config.yaml
num_hidden_layers: 26
hidden_size: 512
num_attention_heads: 8
num_key_value_heads: 8
head_dim: 64
intermediate_size: 1344
vocab_size: 8192
hidden_act: "swiglu"
norm: "rmsnorm"
norm_place: "pre"
norm_eps: 1e-06
positions: "rope"
rope_theta: 10000.0
rope_fraction: 1.0
qk_norm: false
attn_scale: 0.125
bias: "none"
tie_word_embeddings: false
parallel_block: false
init: "orth"
init_std_qkv: 0.0262
init_std_o: 0.0
init_std_up: 0.0262
init_std_down: 0.0
optimizer: "adamw"
learning_rate: 0.000847
lr_mult_up: 0.657
beta1: 0.9
beta2: 0.99
lr_head: 0.00779
max_grad_norm: 1.0
warmup_steps: 431
schedule: "wsd"
decay_fraction: 0.693
decay_shape: "sqrt"
final_lr_fraction: 0.1
batch_tokens: 131072
max_seq_len: 512
doc_mask: true
train_tokens: 1605000000
max_steps: 12246
dataset: "wikipedia_en"
MLP neurons of a small language model. Each row is named by its layer, matrix (gate and up: input weights; down: output weights) and neuron, and shows model dimensions 240-367. Each number is 128 + 32 x the weight over its row's rms, rounded and kept within 0 to 255. A neuron's up and down rows have the sign that makes its largest values positive.
After each neuron's rows, "fires after" lists the tokens most often just before its 100 highest values on Wikipedia text that the model never trained on.

L2.gate954 [134 113 146  91 134 101  87 156 118 124 133 149  59 136 110 152 130 126 135 149 147  84 110 117 137  92 139 176 151 147 154 115  97  82  62  99 116 142 125  93 107 144 126 128 150 206  70 104 107 133 177 133 152 144 130  90  78 162  94 144 132 139 117 157 148 158 121 125  65  93  97 120  77 197  88 103 113 148 122 186 145 194  65  88 166 134 103 139  79  98 162  97  72 204 175 168 126 119 151 101 121 154  92  60 138 148 152 149 167 127 118 106 180 148 138  92 105 119 158 133  86 152 123  85 152 104 139 110]
L2.up954 [130 157 144 151 146 124 118 118  60  97 144 100 152 137  60  87 101 139  66 101 158 132 120 149 135  94 145 115 157 145 154 169  81  81 176  91 190 127 142 156 187  61 147 132 163 129 203 128 121  72 145 140  93 166  55 170 126 126 121 130 191 115  74 120 109 107 128  91 123 107 152  77 182 153 115 130 167 110 131 147 135  71 114 134 115 172 112  87 112 113 101 153 142  91 178  87 124 112 149  93 141 113 114 140 104 146  38 162 123 111 140  98 140  97 128 143 112 109 117 112 153 137 140 130  94  90 131  87]
L2.down954 [204 142 101 132 182 160 141 144  77 111  80 150 138  70 134 126  78 101 114 141 130 145 111 144  61 130 157 164 116 133 138 123 127 130 154 103  97 145 132  75  94 161  70 102 129 138 106 135 187 127 149  69 162 154 122 167 179 144 132 163 175 122 156 152 195 119 142 168 118 165 115 142 155 103 127 105 187 104 123  78 145  67  86  85 147 187 106 128  80  75  84  92 119  99 145 124  23 143 180 196 140 144 125 121 147  94  83 108  86 150 117 126 131 141 149 136 104 138 169 125  86 132 178 141 125 159  91  80]
fires after: "\n", " (", " "

L5.gate923 [164 131 182 152 187  87 166 104 162 129 138 160 166 133 118 113 108 103 132 148  92 182 133 138 120 105 119 129 130 143 150 137 154 100 138 193 163  94 112 141 122  79 115  83 190  89 117 147 115 155 118 174 128 170 162 121 123  73 143 189 130 161 119 139 176 140 120 121 112 120 126  78 146  82 156 178  78 168 112  98 151 128 100 159 128 145 141  86 152 169 135  34 142 123 129 154 127  97 141 170 119 103 146 164 152 105 122  98 160  69 112 123  71 105 125 100  99 117 110 162 129 126 195 116 155  46 173 166]
L5.up923 [144 150 137 137 140  83 191 115 151 104 112 195 102 168 117 134 171 133 114 141  74 144 156  98 121  80  28 124 159 142  96 130 105 161 120 112 117  96 111  62 137 128 102 171 116 104 120 124 144 176 128 162 133 166 168 153 157 123 125 106 114 149 122  89  57 168  94 116 134 121 133 112 115 167 109  53  72 106  95 131 120 146 115 128 147 121 127 134 153 133 113 158 167 163 131  51  91 160  79 154 124  99  84 138 170 106 135 129 114 150 122 140  87 101 178 155 101 147 160 105  81 166 107  67 182 145  71 177]
L5.down923 [140 117 128 142 138  91 128 103  63  98 156 163 150 128 112 157 115  87 148 162 135 119 112  94 147 110 119 106  96 202 138 112 170 114 136 198 144 114 123 129 163  63  73 177 143 152  86 175  77 152 106 130 125 238 115 181  97 117 161 150 159 118 133  92 133 126 151 120 119  90 102 139 157 126  80 144 137 131 128  83 123  87 107 143  99 106 102 183 127 131 213  89 103 160 144 117  87 165 167 132 147 119 144 144 152 173  81 153 106 124 142 100 140  97  84 103 172 202 162 162 115  80 100 104 179 168 144 139]
fires after: " Gr", " b", " tra", " (B", " L", "f"

L16.gate146 [146 171 118 105  82 164 129  77 110 138 119 169 134 187 176 152  99  85 121  95 152 172 160 137 163 190 116 126 181 110 151 114 128 141 150 161 138 103 108 102 101  94 189 106  99  98 131 133 131 121 147  93 149  90  91  75  87 132  63 140 102  99 135 119 155 147 118  97 199 169 116 109  99 121  71  52 159 113  63 100 159 105  72  79  80 146 161 168 172 147  90 133 159 129 129  64 152 130  97 118 134 139 132  92 135 147 142 128 124  93 134 161 142 117 168 136 166 105  96 110  85  64 177 125  87 115 126 142]
L16.up146 [ 78 129 104  92 129 109 131 166  93 144 148 104 168 113  95 137 187  91 122 117 136 130 163 127 133 130  99  77 103 132 145 173 128 100 126 132 162 122 181 178 152 142 130 103 123 164 156 142  81  98  80 165 136 150 126  70 106  43 115 116 101 120  97 136 107 134 111 165 159 161 122 146  74 133 106 140  82 141 130  66 145 152 119  65 161 139 134 167 122 136  85 148 123  98  87 145 122 175  72 113 140  97 155 141 144 171 106 182 136 150 126 168 105 121 128 114 168 105  97 134 149 106 157 134 177 122 126 121]
L16.down146 [113 122  79 133  75 127 145 116 144 130 132 162 155 127  51 159 100 110 103 151 103 120  68 145 127 121  73 147  56  90 105 148 135 161 130 147 130 147 147 138 120  84 165 125 115 180  66 120 106 122 186 109 152 152 129 141  84 130 102 182 140 135 100 148 139 122 161 142 117 140 164  88  83  93 132 145 162 140 156  65  64 123 125  89  71 115 156 157 175 144 149 135 134 150 140  87 145 132  43 141 117  52  91  88 166 130 121 164 174 114 106 136 157 153 117 143 135  69 112 126 107 109 113  86 134 178  80 152]
fires after: " the", " The", "The", " |"

L16.gate73 [ 86 116 129 125  88 137 172 142 120 121 145 127 146 128 179 105  43 165 106 120 112  99 185 173  57 183  88 136  86  90 153 122  92 186  88 164 165  79  82 106  95 130 143 138  97 145 145 137  76  92  87 161  98 178  88 157 181  74 118 123 168 123 174  78  95 109 131 126 169 124  65 150 118 168 110 143 137 130  95 136  91 111 155 157 123 114 112 133 160 188 117 147 144 188 151  92 128  93 155  94 147 197 125  87 128 125 181  97 185 123  79 133  82 131 188 138  71  89 165 133 111 161 185 139  93 108 155 127]
L16.up73 [104 136 152 152 105 166 101 103 112 148 106 116 100 121 127 119 164 150 109 135 112 102 146 124 117  84 141  75  71 112 149 114 198 113 131 136 103 117 114 145 192 101  80 163 137 132  65 103  84  40 170 132 146 125 198 141 108 109 121 105 150 129 111 116 133  67 164 135 151 182 153 118 112 148 103 147 129  98 174 109 106 126 140 166 132 101 139 133 127 118  70 135 114 139  86 157 124 146 110 182 136 157  51 160 166 154  81 170 166 115  89  77  94 109 103 164  97  70 101 108 118 148 103 176 139 193 113 122]
L16.down73 [136 200 118 159 105 134  87 117 117 113 121 139 134 141 102 113 122 151 103  88 168 147 144  97 143 121 190 174 131 123  61 125 154 164 171 162 148 192 147 149 129 136 129 155 123  98 136 116 126 144 109 172 144 148 148 153  49 170 118  74 129  98  84  78 118  98 152 121 121  93 124  58 124 126  79 184 180 143 114  91 106 124  86 177 119 148 181 169 110 140  81 169 105 141 126 118 119  81 134 119 165 139 159 138 150 113 132 137 166 152  76 112  96 143  88 119 150 109 123  94  90 121 158 186 166 164  81 138]
fires after: " the", " its", "'s", " The", " found"

L5.gate808 [141  49 148  40  96 117 144 138 145 114 138  84 128 163 145 156  63 118 167  90  98 144 131 132 147 139  76 187 153 114  84 162 127 177  82 154  85 169 152  95 124 109 147  85 185 137 140 135 134 190 138 113 137 125 140 130 164 168 142  63 100 160 126 120 122 167 141 129 104 113 166  89 150 187 126  83 127 131 126 118 109 145 163 171 130 143 174 154 129 184 131 118 151 114 164 118  96 153 175 131 137 134 119 129 152 107  93  89 110  73  76 106 151 129  96 127 144 163 131 151 148 142 108 139 172 104 151 156]
L5.up808 [104  63 100  62 162 130 105 115  93 172 124 124 184 170 138 107 150 131 158  73 138  76 103 107  98 129 132 217 110 154 142  86 116 115 130 132 107 149 103 178 127 127 125 150 166 123 113 198  92 127 112  63 126  89 101 127 148 161 128 140 149 161 146 163 100  90 141 105  83 153  65 139 171 113 105 115 124 147  86 125 115 170 146 160  91 109 117 174 159 103 144  87  92 153 127  83  85 153 121 119 140 159 148 122 155 137 174 125 126  97 132 118 143 112 170 150 128 173 134  92 164 131 104 135  88 155 126 167]
L5.down808 [108  97 130 122 145 150 108 104 155  98 113  78 205 159 143 108  76 126 143  88 136 126 182 132 149 152  99 143 101 112 113 133 156 130 162 191 116 113  92  94 124 146  84 105 155 133 195 161 145 209 115  50 128 113 117 129 151 170 132  85  97  83 123  85 128 129 143 129  88 147 136 167 161 114 124  90 149 139  88 114 133 128 170 162  81 106  55 154  91 160 134 118 121 115 137 155  77 129 153 129  98 130 153 178 140 138 152  62 141  98 120 154  90 133 144  91 159 144 146 156 162 114 147 158 145  84 120 136]
fires after: " |", " comp", "é", " J", "án", "|"

L16.gate1223 [134 171 181 155 137  62 133 119 145 147 106 107 122 175 132 126 119 113 108 136 151 161 132 204 164  52 110 123 100 153  27 111 136 119 128  83 134  78  85  84 165 160 164 151  86  72 184 114  85 141 105 129 161 167 127 169 139 124 116 137 175 138 144  76 113 113 110 154 128 156 107  99 146 106 161 150 158 147 159 114 107  92 140 106  83 125 120 103  95 191 142  51 174 162 136 123 129 119 108  76 122 131 134 130 121 164  72 154 151 100  95 108 112  57 175 122 117  81 122 123 120 139 129 123  63 153 139 129]
L16.up1223 [111 126  87 111 113 117 107  89 176 149 123 196 122  88 140 110 123  77 175 122 169 155 141 144 165 159 118 127 165  95  83  78  97 135 101 157 118  87 134  50 111 135 108 122  86 161 114 150 155 147 173 154 109  99  78 113 124 176 124 109 214 133 133 133 148 132 112 126 157 130 122 126  59 156 102 110 106  84  82  94 134 137  80  86 132 109 126 138 129 122  72 114 152 141 157 166  90 125 157  52 125 149 151 104 114 126 128 147 162  83 122 173 173  90 181  75 161 135  86 110  82 122 133 123 136 159 176 101]
L16.down1223 [146 217  93 119 162 155 110 155  97 152 161 118  96 176 131 125 135 125 122 111 124 118  94 103 133  96 145 189  61  47 134  99 122 177  79  96 133 146 151 122 169 137 114  97 159  85 112 121 109 176 196 108 150 142  96  92  55 151 185 106 142 143  94 157 179  99 140 129 196 141 142 101 143  62 120  75 123 155 151  75 125 100 136 171  71 166 127 165 102  68 131 131 147 111 126  97 182 139  98  80 191 115 176 118 122 129  81 192  79 166 123 113 145  82 139 107 137 113  90 194 137 102 119 121 107 140 148 115]
fires after: " the", " The", "The", " instit"

L16.gate25 [157 194  96 147 140 148 128 172 142 115 107 179 151 144  95  70 162  99 111 170 126 118 128 151 192 104 120 111 135 145 117  91  86 131 132 124 132  79 129 134 144 110 181 112  80 104 106 149  92 136 138 116 120 160 154 153 142 173 141 119 107 126 153 171 123 191  93 155 146 108 155 150 151 106  57 125 166 102  83 105 179  92 183 116 128  85 157  76 189 102 164 140  99 123  95 160 129 143  79 117 117 172  98 103 104 151 131  83 104  92 148  70 178 107 151 151 142 108 154 120 114 137 141 107 100 129 199 208]
L16.up25 [154  95  95 133 122 104  93 135 127  91 166 119 151 109 134 167 151 123  76  80 111  97 150 132 136  68 120 139 133 118 139 112  34 132 123 111  36 122 172 107 111 113 144 123 162 127  96 175 115  84 119 112 130  86 136 100 130 139  70 117 135  81  87 182 102 122 159 107  95 147 129 143 167 116 103 198  73 126 152 182 133 134  76  50 118 137 174 116  78 147  97 125 138 161 176 161 110 177 126 113 137 122  96 100 167 133 136 149 156 133 132 156 140 213 127 191 135 134 142 157 163 208 103 156 152 126 102 129]
L16.down25 [187 138 184 155 126 121 102 145 154  86 155 192  83 113 127 156 102 190  97  99  81  84 180 114 117  79  54 127 159 123 162 167 103 139 108 144 110 184 140  90 157 137 158 120 121  94 139 133 157 132  71 146 152 131 182 117  90 142 183 109 182 134 122 121 148 148 175 158  72 132 125 189 141  85 121 129 128 137 117 125  95 124  54 111  99 146  64 148 133 132 101 121 175 159 162 166  89  88 177 119 119  95 135 128 137 156 133 133 120 158 130 177 128 146 116 119 132 196  81 132 122 136 143 126 173 103 151 127]
fires after: "\n", " ", "\\"

L7.gate61 [133 102  75 163 145 147 140 129 157 121 109 115 145 204 113 135 141 139  88 119 136  83 110 102 155 156  89  83  85 100 123 103  72 161 122 163 163 132 131 116  91 152  83 100 107 124  99 118 121 168 102 115 153 143  42  87 214 109 180 141 112 113 154 127 172 140 157 120 138 159 162 124 159 136 160 111 161 127 105 112  38 148 113  52 207  85  99 138 130 165 144 157  98 137 123 102  87 120 102 145 133 135  86 149 134 145  83 111 103 124 138 156 160 157 150 132 135 127 153  75 112  66 145 125 114 137 110 175]
L7.up61 [134  38 144  47 155 136  99 174  82 108 129 104  47 132  93  96 146 135  76 132 126 111 173 133 124 130  53 156 169  82 107 217 143 134 154 153 118  92 130 148  56 161  93 128 108 102  52 103 147 109 158  66  98 120 106 141 138  73 100  78  79 146 160 133 160 123 103 115 138 175 146 120 148 128 159 146 137 176  89 162 115 125 169  47 136 107 145  98  85 139 113 147 115  81 106 132  88  78 147 181 117 135 140 160 161 158 132 127 114 126 117 141 173 169 143 131 120 100  95 119 101 161 125 114  90 157  95  85]
L7.down61 [176  78 157 106 118 124 107 181  94 140 153 146 126 136  94  84  92 102 101 142 194  82 132 133 109 135  96 132 160 153 142 180 139  93 102 132 103 127 113 168  57 166 123  87 105 126  87 157 150  85 161  61 189 152 158 126 147 138  86 155 151  89  89  94 124 128  95 131 111 213 147 107 144 119 150 113 148 159 141 126 146 129 125 153 118 168 125 145 104 130  70 169 114  38 211 188 151 135 191 204 160 128  99 174 154  89 157  71 143  93 167  93 200 127 124 140  94 140 118 130 104 153 126 166 136 123 121 153]
fires after: " (", " and", "eth", " ", " un", " in"